{
  "n_layer": 13,
  "d_model": 768,
  "n_head": 6,
  "n_kv_head": 6,
  "head_dim": 128,
  "d_mlp": 2688,
  "vocab_size": 8396,
  "activation": "tanh_gelu",
  "norm": "layernorm",
  "norm_place": "pre",
  "norm_eps": 1e-05,
  "positions": "learned",
  "qk_norm": false,
  "attn_scale": 0.0884,
  "bias": "none",
  "tie_embeddings": true,
  "parallel_block": false,
  "init": "normal",
  "init_std_qkv": 0.0242,
  "init_std_o": 0.00475,
  "init_std_up": 0.0242,
  "init_std_down": 0.00475,
  "optimizer": "muon_variant",
  "lr": 0.000884,
  "lr_mult_down": 2.0,
  "beta1": 0.95,
  "lr_head": 0.00318,
  "grad_clip": 2.0,
  "warmup_steps": 200,
  "schedule": "wsd",
  "decay_fraction": 0.323,
  "decay_shape": "linear",
  "final_lr_fraction": 0.02,
  "batch_tokens": 65536,
  "seq_len": 1024,
  "doc_mask": true,
  "train_tokens": 726700000,
  "steps": 11089,
  "dataset": "wikipedia_en"
}
MLP neurons of a small language model. Each row is named by its layer, matrix (down: output weights) and neuron, and shows model dimensions 320-415. Each number is 128 + 24 x the weight over its row's rms, rounded and kept within 0 to 255. Numbers have three digits each.
A block is one neuron, or neurons of one layer that tend to fire together. After each block is what it responds to, as a language model described it from the Wikipedia text at the highest values.

L5.down112:101065111173177107111130122137114171161176082151134153074124149103119105079133087134151124114195107126143124144170098131099129160118163108135093137115126143115144123122124154159141127093101173110118138162082106113170107161135155092126128114162132096098150171129121121135148136144133136146
L5.down1538:122120092170143106119159103140129131112127120145128093106119125122151132134123140176149120179085133082113147105113154125141140138100149103143105135172120135114125145160112172182105123163145160127129141118097161076104114164145119077131157111144145183125142132122153131126100104148165138109
L5.down1770:085126089141121107138154118145131136131134136160130145120107147183140123115104132122152181085135182078111086113121156131115139157103141139131147171116092143114145084122122130146148119142112170126096135105067111117162170186189153126150149152137180105137153123105131117107122129080141130101
L5.down2235:114122175126152116140141099132106120142146117123107136119100154189142121145125107157152119084104167141154137097155173114141125140109143125132125080135151146120128082134158084142167106141137178125141101096139124107104146143134093105111171133149141083140144155116125108131088139133116150130
Responds to: Tokens inside football league, cup and qualification names, season years and match scores in club articles and standings tables, e.g. Liga I, 2–1, Qualification to.

L3.down855:116165134095110108108110159087087114101131134170119134095149122123132118107137126116123117175131130083116112151141120163088116125157115146137140096163152126127119173114110135120160121154066142125118127114161133135115142115142161097109126174106161112123135133089105129110107148156094154126
Responds to: Tokens inside the header row of wiki tables, mostly the pipe separators and column-name pieces near the row's end, e.g. Seats, Cup, GD.

L3.down536:125111114136110135162139138120156100125126131112099104136164126111124120072110153102141115157142128090179128187131147127148114165112082146147154099138111087097091152140108159128160119117162128100138135123129122108131155104152106111140124107096114117131148179121128150162132122135099124120
Responds to: Closing equals-sign markers and final word pieces of wiki section headings, e.g. ==Charts==, == Legacy ==, ===Albums===, plus nearby line breaks.

L5.down631:137126120136115086126123118127101104130128125130117115132112171140102145133129133114122146120096113119159118129110084097115105176147123093175165154155098152109087121138121145131144156145164155121079193130097136135115149164150127150142115133144127107087117132127143109126110139138135103136
L5.down1453:144132122135146129088144139099156087125136146163153133145093111170127094152128136093141148094130135167137148129117126119158116153102115107095103137118116091104150137131123135123166076076155155161139167106101127138098145049132141116124137087137113083100104113144129088121099141105142161135
L5.down1672:147131142150117098106123125156098089142145172146114150132113130100094115155142157122109146111142067119136141122144108175151163131111152121113122105153120123134099139162142164129162105178116099194091129141084113123149147143129110187113144114178104176147131131154150151150046123145137137144
L5.down2378:149083111131163111110100140100104139137132192153139094130181127130150118094166115167107142136099151138103127137115132099132111138146112121143106177130120138123156093141119158087122117153131134176133136161117130119119127115171131108121146147164140115089094123140128119148108149043112101142
Responds to: Tokens just before a proper place name is expected, mostly locative prepositions like in, of, near, next to ("Born in", "west of"), also route verbs (entering, links) and mid-word pieces of names.

L5.down170:122163162112148109123121153097059113077122133114136129140139107128132155079125161149119119114131110120126129132113122178120127101146116107115125111117186139127141123151117131117140097128065146161114104082123102147133129123100130160118122144131143124104144113127097150136111112124133133129
L5.down1086:123118145136119093122151111158097111115135115118166104112121153154123144106097114155153144115122135114142169124121151129112121138138107146109164159104122152111117112137119111119089127074144156105134171154136115123178150107122157114128110114114123097145138118106093149142128111130095108152
L5.down2348:122154106151112134136140146130132108143131099111156117116092143082095143108173130141104140117135128120083082104117121156133144169121073126129141133158098184137138074160153126123143162076136102106140130123125139152179140096111125172107106119147107075102101126135139166116129127147137089135
L5.down2574:182090141095122165138165132133124145113134174145174107118119180130116133111106085109209110118128112129108137129147099092114144135102144130117159135111147092111144107152125132127138135121091133113176114123094111143122124151162149105140120121068079156082132145108137164105101129159158110091
Responds to: Tokens inside the header row of Wikipedia tables, such as column names like Silver or %, pipes, and the closing line break before |---|.

L3.down744:073156126111130100149147179102115126081149179116164149130110117093130129093165165127112120121082155151111131109074108103113103116148135163136152128117145099076111144109106121148134140154134117135119102143127092167120110123118098148127132124108116070126088163161141137121126134135161098148
Responds to: Tokens fusing of, and, in or a hyphen with a proper noun's first capital (of B-ermuda, al-K-irmani), plus year tails after 1/2 (977, 021).

L3.down1214:094052104098157129156116056147135159145080105131145128145140152174106156152122131105137141080203128149146119119156095119134146119109150145118112123125082152102161125075122084123081117156109168132150134108147110117141126189159116097134111128128124119099131123124110098118166105100097140137
Responds to: Tokens in sports writing and results tables, such as table column headers (Score, Total, Wins), score digits and dashes, team-name pieces (Phillies, Racers), and words like starting, loss, tie.

L6.down351:159141125092131113088139093097121130115105113177147133121127153112142130121158113129147080091120139117127138160122148094121097096127144113116114127158163139110139086159126130147078126108147167121157132091137087109137079124145132134115123157094127159129146151150090124129102160120133133153
L6.down651:127132118153141166099099111179109165129111131151117109104143126137116136118177113136178155143100095075113158141134110123107148142143139127111116109099145158113130105159121096071119098153169136155144147148170165110197172138141162133135107114156146107118158112096146116200120127162127144127
L6.down763:153131118117156101098136118105121120133106153150119168116123119152123157149161162155158107117100118124089122102096107164118132105073127109105147152118128086133153135161125140187148104180173083135134121129117149126133129139138106138149117116120114174092096065170160141158127096112117165132
L6.down812:123130134118111141124131140138138115175175129110164151092125119129158132102142109116128117096104142120123124161124145121114178115093118159148141171106142142136123125109109140096167146113134103104121154134076141158147139144147123106113107090136130087122151199113083129105138139102078162116
L6.down975:140112132111121170146136117140163124145145135120157090138151121129130067161079144116183118119169130123143103130112126161114095115151135113138200161100114124151147110163139189166132099090130087079145157146136080122142130139121084156072116132047101137105071150128109131122150157103119140168
L6.down1222:133170148087114132114090145163157147129119109125134149137119100157142122118121147124119152157126127124112145140152131074115124097096091153092112143100135099133106157143143113132144175104133090143114162134150140133110143098141120123115145152103111148137097140191118138096151119169122111129
L6.down1264:127112117116113096165148134139145081179105082109162145116095101103154133155101152111171124106131139118128124164117134125074125103148145152084116143109124109111112087148133100119145139164114124105116100137140133121106113073123119164144156141115117085109141122113178105104159058172131135125
L6.down1307:110130124130124141124168157105163169149132120128162124153133135169084159169149079145124134147125174115154149135135074131150131140100137101099124115137160116130086127135124088131088129100134148088127150137112136134109132118150127125109140087129143181119095098135124135172135147166133154139
L6.down1360:125105118123146143131158098120148115119084126132098124127168129088092121153063162131137113140167099140108108125108100120110065111138159122129081156122132114111135115105144125108145100133106144114119076095153086106149138073128134168141124120117124147120136111108125102111132136174147108130
L6.down1498:109145116135135145179128143129124115141136158100157156108159105109117152106141090141100125148170111135132126107155124156131103128093124134144167120090114115146130133146119152169153104123092126117124120124120135173159152122130171121122119111132196108143116158152154099110151124133137135158
L6.down1700:116163113113150116134146114083095124136128085160124046140128112122127083143140159144154144125124134098141130134141150105146103158175140133149147144122133127109112131131116140121117127099165120137195121115149132145112087146131104107159122142114131130122142124142122153145147113105184099127
L6.down1767:158138115164128085105126120143141143092127116184152162087109114115121149146145167115076157119141167105142162102190137118102146120148118074138164129133099122133117154131084144112150098173128080139157099152148095156100111162131118159132112111109129155150137177133135157135157130140096137124
L6.down1772:105135119114173123091116107099100129094135086112126126155114150131190088103114153138092154127140117212123137138098136146116153115091108124092133122126133122107158135135185198162130137090170158076136114137148154144146140135101134126132130166097144188122109098119098142124146105110176152107
L6.down2300:122160167126173122153124147114172137076172122134128124128126119102115102160119124124131175129150120139129125101112164172150160118144174145174161128097140099138120089133122158156159184075123096128117139162089120109101145095122078153122131139140119137137114115114096142100154108123123130066
L6.down2414:148127108117106129124132108137163111091094086107132155099163115156129121165154110130127097106149109085125116128127123112140144097118165151159129148149142128117125116135142114099124166146114172122174103131118147140150147097141113175152144128127128110101097132147147139148129119101132178125
L6.down2656:118134124096155140184098133096135138142129116150099143185129139169109113144174125118183117109118139090125165129123160178120134133148129161118177108123139102088121117118117156157132157145154092118125163112126124109137159142153103109147151109115129143115115140116117149109131137126139155160
Responds to: Fires at the start of a coming place name: on "of", "near", commas or first capital fragments (Gulf of, town of F-, Wilkinsburg, P-), also decimals in climate tables.

L3.down351:109102134080148158091168117124160169128110126172143118125091148116115105160133122146129123126136157148136157153137096147134142169096103077116167128150067127118108175122113174145153107123113098145128166094129147118117140104129110140094148093115130113084138137195149142140112134115131107145
Responds to: Auxiliaries, copulas and adverbs between a subject and its main verb, often before passives in narrative prose: was, has been, never, later.

L6.down305:099150135138125101144147106132131130095129140124147137126124104134146155119106137166094142116141162115107129079133154157153109113117139136140103142115070110108115128133131152151140098147118145090112082123083140110139140109130129176157141132149135146094106091128120140133151102128164182144
L6.down768:118109137137139087122165148128152125148099163162133134127121162127116112128144115123099080133173127081135090132104147102113126158080081129130104147126116114101147125130110139147184140148134138146090111119107115147091164092166093139158091158173153117084132126054139106114159124131115128167
L6.down833:155144123157154133132168114129118137111146119182144129122142128078164158129128107135119138088128139113158127158103097113116142123121112184141136177142113096121105118126115132097122141175152097086137119122112110128091137132154162117121128165135129118126145142144123120155140165204130131115
L6.down1156:142145112146099137105109078126150130152074143123151135124095127151137103132130074133114084136111081159147150116153120114119187147097135099150144158110152114088119084158115105176121189150156117141107147113158150164115125088110158163128178101132098127160130142103148139132100147117108153122
L6.down1365:119135158066159120130158127101146127083181092137121120162087068114160129127147090148122147149156175126126126154179128144124138102129170138152147131102144110108101144101093147147104159127131097129121127141096098131167126116200157143076122153188127126104090107178091120153123105119163100099
L6.down1645:110165208158184115121146110134151106174153076151116103158111142151139155099156119114137137168113114130129104102136145130127111133148158132141161133104128147134089089075129099135142134094121094094138163118119119121139127142136088102136160114186142130091080132115103107107152129135166136168
L6.down2062:115149120125178128136116111101098145099132138148122105117120157104171157103144110104127124152133088093128113125131127115095108093132139143079131094116129132156124132143158100117109130102137147142159089098131117149165133161136114109131139166115131106106115146164120131178123113132149115125
L6.down2202:110136113096145129139180148150111173145166121139138104145141112112146137130089139121085102153149100118113144104113106168107107162138118112143138104153121112102118144105147110120140125115106121120128104125148125124104116130118133117167121107136105134142099124190158119102147131135133145113
L6.down2249:121163124133142092123129128122126135174141196125159154117119136143116144135113129113137071131145140161135135122110134125101101128129108117140105131104108117161096127103106156149158160111058128117131093125119119146133094133146096136133128139121139115136123100097178145125149120104112146128
L6.down2256:136151077088180112121125115128185133112137134147158116140083121146111122110108149096149131137172159128106117130138152151126102122127120105141136190136075141086117134155098132099146137104157090112126116107130155123109139133138087133147136115114080128102142082147157122116122134172129171131
L6.down2342:157094106148159116124165086099161100093146132119097134125124134090113159120147121088152147165111089125107103112081107118142071133132142084077165144124151144128094152117102085131085134149168125117130108110099109173147141100128184112124117109165125151145153103093103127151165083118127083112
L6.down2350:187127147140137139095140136125094131134144127139121158132120106113147103140089087105094120143143104092130141122151114170117136124091163124112127168096100131122133184133115098124156148095087117115101073119106106083102168125136138105152159086175139116161127156126128143094109127159128149115
L6.down2375:120120143148147113100139141123096140109123076107087155123123132144135092116131097119131141108119134153141120107106121189137120114125079118148121134051126152140111149126172114161170154132150126118136132124148105133136154102132121109104116152142132119121087148165097111093137131105104099110
L6.down2493:138106120138183135157124120136114127127134107171155078145130138122155155123161114108155164141169103092097136140134117181117165140110137124120120122132113173148141109093097138146149122156126135122105105090147136110142141118130116113124110126134123110126136128131163114108107158101140137105
L6.down2559:114104138128160122141149127071143154165146140108146148125112133111138114136117129154124115154118108156125131072138137170140119167145134107102149112127104139106108107155147111140174170122144147091121126137157149119157144103120140159124108121149106111123156157158084116123152121106110168090
L6.down2599:122124150080135108131163141135137134141149117130117173132108119113109133094142121133111130148088124141095144129123149152124138132151125132106163113137163115079135084144123119160126133134146144139141077118132130162132110161101118126142136116164122117130157143179110101095173149156145120128
Responds to: Word pieces inside Wikipedia section headings after == or ===, such as Other uses, Early life and career, Geography, Breeding.

L6.down39:075110090125064106141172112111130171121125102158137101108106117115082121085135131133113161089076117161095101139159111148118119073160188127115100118144094135143104096117160120125128129127121149108085109074131144124119179094131177122151150156123140161096138134127151141141160126159135115123
L6.down47:122161159114133118121130143129110143107139098149155103116117108146100162115125147123144117140180096113113143119149134204122106120130100128115156093139140135148124144130098152129145136144159161138164113102113163118115099118121144084166117127122145106146118095088154103121133133135146142110
L6.down68:130126100091127133118149102143103135161154145135150140155122153095141126112116146114132134143121093095129144113134162163115134105125103142131154127100074119169109165132139150123142137140113145122122125128146167080169106127129113106152137147140105147133155101141098161182106087136129117147
L6.down77:097151170105165120101153157119089125116098115145113105137088103141158163124107119103088128162097085122153113124144114171108096109140122147124128111155165162132120069097099064131138104108060164143125115080152104118107162094083114144125160156126142159151149151108086138153126075156113099119
L6.down878:169200131103120151105120108108154123138105115133112145139121153145160121128136143098159127090138158132121106166127145120128135103125123134134144152112153126127125126116103152131098121128091119176142134095127119159157104163145153144118167106153113174117094111139137174128117110123192123113
L6.down1035:130143131130134083106100155103164101089135149129123130129139133088101142097105143111122140138186147128136116161129116136161138125186148171161132116158100163115141137104134137151195094154112164164110058124129122105152084101152117081118128134110130147100109098121144149135161127114125147125
L6.down1265:114166094124123159156151174128091130143125135105144129122148146114141126080117146104112142108123102109149113116166166165146174169080112149131110152141131117109136122123109107120148112143109163135159148135123113135135173157155118136132131136128124129136126136165165078138101143148129129143
L6.down1363:153104117150166100154117160131130136113133149121109179166099147127112152142138149149123072106128178129120158121117094127148140140163131120143136109099150169115178127142130167111160137091147109091161126162138105162100136124138141120134102126147165121133122153142129119099112160112115125140
L6.down1377:164155112141125160161062156113109095127102148149121125149131126122119160123145104127163156116126155120117176133116109137098148154141119129110123131139107164110175132115137137181106126148090169139160133136126129161097076147123073128122079128099121126145110122125126125110121137110139139120
L6.down1447:136157094080148151116197188103121155107126166132139134097137145110148108186108136159096153155168128102125143130118148151107113147126125133154127136112171118089102087188148095111110140135122128104144083149173124114097141114159116133135098130131140133100138160090148107142115154161078087135
L6.down1715:127115110118099172109103132109120126148157123124130112104112112132113165171114072115144145102159128151091139106104135129142150174137129131140122139127134133093092141089123134084119118137106135139202165149139167148154119087096111097140103125153111136102141118104110148146118140172180147131
L6.down1875:111152083113149137132122098158162090138086141104174162126119137118136097145104167088124138128125122164143083094149088106097112124116114160163102123140112132132100090157173108168133142107102118082122160127105116091098113104134141143124103107116114158117140105111091103154147130142151111140
L6.down2037:127151135127099141161181077090179134123139180148108134112144146192133147159148082090153158092121104114105121085143106149112142124091099141119138107114168084122147135099135145133141152142118098090128132084127089136130165134132123098144130141095102104122132132100127183162122124126134132098
L6.down2175:142107121165076146118131110126181177164122122145104165147127124149113122182108105139117126149140075111162129143108121088142141129114130142137120147116114117100134128129118144125113111123134164181117093127163128114158142102088121136116148130144115141113098112136139118133136136171132140127
L6.down2318:155108134115164089106107160100130112140151137112143104123116161136124157135102114134085125120137154139130161085147137120128142089146145145073085143111114137118100133115160118107141118112098113132093157145099134142139172124106150098149136161157122190151135136127151166111094163103167144098
L6.down2499:133149123136169093130135143103152175101106141125085110096136139118124095152150104157124140104144124068162115135125119107171132157130164074117099161125151099114190065157161106143143125137106127110111162146150127133119092146140109148131139121123118133123129082137097119158170132101172103130
Responds to: Pipe separators and header words near the end of Wikipedia table header rows, such as Year, Final, Certifications, plus connectors in statistic lists (and, from, open parenthesis).

L5.down225:108166129116132108122170149104114148170133149089114130148119168110106149152079141207143111151158189105134116155148152150102143140101150152176135118125161139125131163099140098173181115161163127153146161084126149111138115133149133126142121117147109105174154159113154126146118138110129121137
L5.down1550:155091103134145119127126126178184111129157070112091087095158136163113096175128117118120108184136164141124170136113097132130144106121113123143125184150085173123104095136121176129135162134118101145134115131129173127128139128138129140101086151111104090139140153168130112132131119185119131105
L5.down1787:147113118084165126129102112162122148145106153100147146125146167109161128122116112123174116173150125130149133134123109135141162137186114154088123103104127142151127118133119123158145157133106108127147136125111124137130122111133104104143127140112124094112122124156145121153095146149114100100
L5.down2064:119098142092100126149152139141156134140168126151128098089140120169160115133107103133112095110141162134116161129111113090118160131153142114120140110092147152110106111131171091155124120142118123140156117142122124104156171097081144165138137164127144118141160151177119114141114100127145085128
Responds to: Word-internal subword pieces inside names and compound words, usually right after a piece ending in y or a vowel, e.g. lady|f|olk, Dry|b|rough, Honey|m|oon.

L6.down41:110172167131117134129108112139138153094133128146113111108138113112112115096140111092105165134155090088142161163130092116111141145128115098076100119152084117154067140116114139123145147174107147116160114101125128129089123100116108094141164120107106132130137145091149121111107193126118135123
L6.down700:171135164159122129117122142120135159151181125173143103109109118144180173143125142124120107088128141108147143114131153165121136119150143080139141150159088097117122136096170117098145095154103121125076153078147160106132176134134108142114127151154113083159134148162179094104121116149129149071
L6.down959:111084149112117101148151149155162133144101133127147116162131079149139163173086114135110130145135088076144128127120155120127060140069168130106129137113130133119122100147109065136107119153135126131152144136113128126122125089170100101127135097152078140136129109138123095126142100105089151135
L6.down1125:159116057117140105127115102106134131050129127115101139113126123144122131127119113126111180163134151120163099057124105126115072108091124125110117127201076119134096145119117104122130131142124133103130126144103176155107122123119117095125130160185091086109125112125091109157114134117100105118
L6.down1186:123094138086141129089133160124156124112164154125136100122147149113162163152108138081128137126073176126131123100142103110080101125116130123121128136106134128136152130134107132070135099091093151104149107111116132145167133112117160125146159128108128108106141150133117129137110141117096123168
L6.down1351:128112111114094125117127152135092147152127131067150157108119156110135106125135095141171137131116097160098132150099085138096140108138100085118191148092148138088122112143130150136151146129106128101134168130128113190129133109117096145127115201140127135084105134159130148128146136129108126125
L6.down1454:134125122142082117142150132111133123109107148103110086134124141129063112123113153146122115129120133114120087135131155138136116127121133077109127129093085112132147149169095179151154138152178140117165085145137135143099125170123136137170108166151150126132167174133110106136119098158092155151
L6.down1470:161115089112120110102108090122119158113117140144143105132106159125111156135127126147141095112153135097137083121092112141108120151157107181142119178145072122114106146128129116117118116114077158114099131160154152165125117163166118110142137113123146071146165170098109144136138170128114156107
L6.down1578:129127122166133155128146156119151168157116095162142145115153152131158137153119135086085181130146130113147121169097084221145175148149116097150162172163139069115101154138158166078157115125090148155147141129107167160152156151150125096137147120107084106130127122148154136131129156137145128110
L6.down1605:138090108165155095127137137095142198121137129123144184095114106164161107121146084138127180134107120131136123129162131119121124133136122149148123162138144145109142107139133157104163123136117117163084138107172195112130134129089138153149133081120097130115113129157109123122123194135116120116
L6.down1688:114127149157165134109125132122137122175136150134126121141112155156169109125110158123092141173077149131126130131165126130090121100120099142149124128115112105153146124141122115096112144107127150134119128116145097095124150169142138117146114136116130091141164150155125141154176133147116095105
L6.down1754:164150144116154128159112127091105104141119143121127146113124119131151152127113112113082118182144175135099120108175121105151142192107128115137130145125117099134128133112103148145148151092119108118109098106134144126108083151140137163098120147138129100116114115140172119112092107106131122087
L6.down1802:142118097092121139144152128095078136124123089145070108101124111104167090154111110109127142111140094088144150114143107121115146125113154108130099114141103174143122131081117120101154130146123144133104137146117128135147087105099142155162106108155105124119129108167154108124104144109133142103
L6.down1970:099139161123137143140097116090141117151104067146120086082107115141129169099102149126170130140104106106133079120106099102131092118134170085113153109081095108153093136088122129167121131090116117091088141129159113131120168122128108101164184126149107164105126066137102119133131173140099097093
L6.down2294:136135163126113107151098166118142145140139128126121159135160103126160153172113168126165114135150103144134128104093130124164136113139164126141133119128158140122114110150104130145137097139116161140126111106113170120084123146105149128158144172142135147105113151139117130112164108129099170125
L6.down2569:124117110152156139134128166158106127132131128166156104114095105150117131136145126157124109159111089145134157129140123147146167101121167108135099106166097091163130111132146143111150134129108119141146163131138111125132106189177129104144098140163146140123162122138104122143094111112152125116
Responds to: Fires on copular and linking words that introduce a predicate describing the subject, especially the article after become, made it, considered, as in become a, was, to be.

L5.down284:091114113146176116152140143098143081112145072109162135089144106128147154133164141122130102159117144108160085122122134168108119128071144084099122120163114120139107143128123071128137144158092208127116202134110114123143142122143163126118129083174123095144103133142136125131114133116092130154
L5.down1372:106131108138173126145150133114090094127109077149087169113108124116151126122146075107116094120129128139129138123165107085131151110114144118153129120174121166105153139095116098092139151127122145147112130131129135149139111102121153135181111140147131149130130151152127105100145142167117136095
L5.down1839:182083118139154168091115126130105127127149116104127136125127153116147136119105106115118112115127147121097121175101107134130096119165132126108131122156129144120134080134098053131083132153127172121145153132153131102090118092139111094153147095149121118109127121158102128106100137168091128104
L5.down1967:114088142110105123122143114146151057148125089129137082147129129099127164126116104147097135155160106096101125130147143109133118140132112133167120134092141138113103172108168102129145141138118178139135151120164072157116161118148107115107129112129097131151132116137141109154134142115083133127
Responds to: Articles, ordinals, superlatives and possessives opening a noun phrase that assigns a role, rank or title, e.g. became a, considered the, the tenth most, the club's.

L5.down1312:128142157125132156076132119107143143115066109155095184120139114133130068101126127100144117116109091145132101163144101142126139141090135106148092119117147154114167118132094154127134127136148107126166118156186127118147123121119142063087124115074116124151135139102102117118137107142125155172
L5.down1327:151125129090130127128166129148175108116109108136121138083113125093110110152109138129124114141143127116142120086090111133163146133130121112130113084123120143147128133122106125155130168179110124125158111119099130147097095113117157101124116140151132137074119109123076202109134159149156158193
L5.down1716:130170134127133121135126163115138169152127124131108118138133084128172081124125074096158107102130142097122083140125107142132100171145141076133106118111136140117159124109180097107128167176174125084066141085109116117106114161120104149135098170112129111117111189123109112114105113105128149142
L5.down2486:136122138122176121123105094100123129128151118153110148126131119114124146136136104155176080082122110119110112120128117145102136097162120150115118129111135109143104145064146132107121133155117146144109102141091133093160161138156138103143075122122080154140098098095098128133116104169111123130
Responds to: Word-final pieces inside Wikipedia == section headings ==, usually completing the heading just before the closing equals signs, e.g. performance, Overview, Awards and nominations.

L6.down268:134114146129115155129122144135073133135127142108124103073164094163140134116180166112097151121123147148152120101142157098117133132142097134127153139143117127120130140131097102108123153112110124134097171140123144125149140138130094167116133139115112146106128135150076138154102143120157098134
L6.down289:156122146132138130092116110132111124131103132138142143111129121138098145118146134106128105142129126097106120096101162137140108119126148138126175162131141144126149136122102125132126106101098133097116127141117109149177095110132130140135134174162124109149112110119130127117185149112135147098
L6.down313:136094123101077121119125180126139132149142119108106171137133175135127168118162143126164089156117147116125130113185097161158125127117104132163091096134129137124094119139108137128151122141121151081095174124128141158186112170111115112146131112137152132090129166083140157146137108102124128124
L6.down347:111153129130115138106144128064147082133096128090137155151121139153099144099125113121109166129144153136145102141142118066148150134120133144104100134149115129117118106049130087156121119105172112124138137175130117105125143158083124130138164132125121145122143154116148131103141131132137102141
L6.down457:133104136122100146157152153088146147106124115086139136164133133165130148109123162174144129120125137118142149132127123122139121108134130121108131137150147145079134145175139115143080168113103138140134132131155105148103143134129160136162127129127142129056164095087129119162138122148107109124
L6.down616:135148137151136132135065163152094142106099127127123103126150106114137126112126128104172119102112089165136108132089089068134104131121124136128175171157135161158147144145097135146082144129108148166143140139136105107126105147112151136167109134120118130162139156101112126153110069148142108121
L6.down794:130137154122130094148117075125145115101121133153160103128139117110109140146119125115142123157116107104130123062122114140129143092115153131137123113142113072149152121150150102133124133124146120157124167087100114139124114170158118086136107137089143130121159072129130142137132141135126130105
L6.down934:111159106142086166128115183119108122111154101148124144130130135094128085158134138132134136127147114146114106116119135126162153136127168107137136133142154124119162134094128158151133121147109127070137115118163134114117146145127092095104114118149094134143153125130143118127092183141117123121
L6.down935:124097108150122143126129101116107152116126084153139150146125131078135108134159133168094100118112121115141158105158108116103118094118120119148125104126140132122154116159152092133137109078120137141124115193177161140153121092185118145106127127152121110110143121136121078093137101128146114105
L6.down1285:127158128142111126108163118148114148137118161106131143137134129139113119167132092119156108164130064130132124166128127149150141134154159115116139123106127129102105105124140153113156111134107096119112100119127101127137156117135120152171142139128136119101105094126087087113144178099121128088
L6.down1599:109115144169143141130118166104135132122116145103098142151104107150120148125091143129122119164122138105120117122148153134136133131120094101122158142132097176101117076124118127065114097110122134164062114144148134173133127162143102129137157139108082152093133066111122096096094184106156106140
L6.down1662:136150128146148123146100138133139125165120172170130152128147146139140132132159089122169144171121090143129132150098155146173108125151139145124128117137156145157097147120122149149082155134151100108167087124140097147148088115119088101118114170133150161115084093137125156122144145139092151122
L6.down1905:087167118165140129123141159118159157151138095143146118114129108135118035120181134101128151190146159145139111132154152115169127142130129147163098145140122155140137120162119143091088123127119115108142160129200086115149121113112172144166136137132143127094104149121163132157106111109117164147
L6.down1982:071142132076132115125125115089100116131148127135110119112145125095099113132087147078179126148130122145085139097141164119109113191157132109170093111138093104122133103148097112100169153100111125115100090120171149117146162155143121114090097115088116123102120103128116155123134146141124185128
L6.down2005:142100115148108134111143087125103111116117177180086155106155110079168155113156078094123087118146111100137122150147103078130084093066111146124159129136107109112158128106093109154147160124171095123164122084129132106111120116160119077138130118132145137146112155136125142140116082110165095125
L6.down2460:057152100115127116121132125157120098098141137153134154147136091154122126140107135181132114189164098153120112128108108102095115145087121117099071160124172126145186134111132103154099092108142150134140137083141129153122108109185139148082124138087144164159152124137157153162149149171131139104
Responds to: Short consonant word pieces inside a split word, often right after a vowel or y piece, e.g. Cry-p-to, Sey-m-our, Cly-d-ebank, tem-p-o.

L3.down2527:102113112085086134158132109113126118132111125134114146124123145103132137096145138129121101157105092124099099119145136080161140103108164134168083113127152110124124151114096139148126160133152139126115134129117133092118114096127136129123146184149110090127160079096121129156088132101143171137
Responds to: Short consonant pieces continuing a word split into fragments, as in Kunst|museum, mudpup|p|ies, ket|ch; also place after ordinals like 1st, 3rd.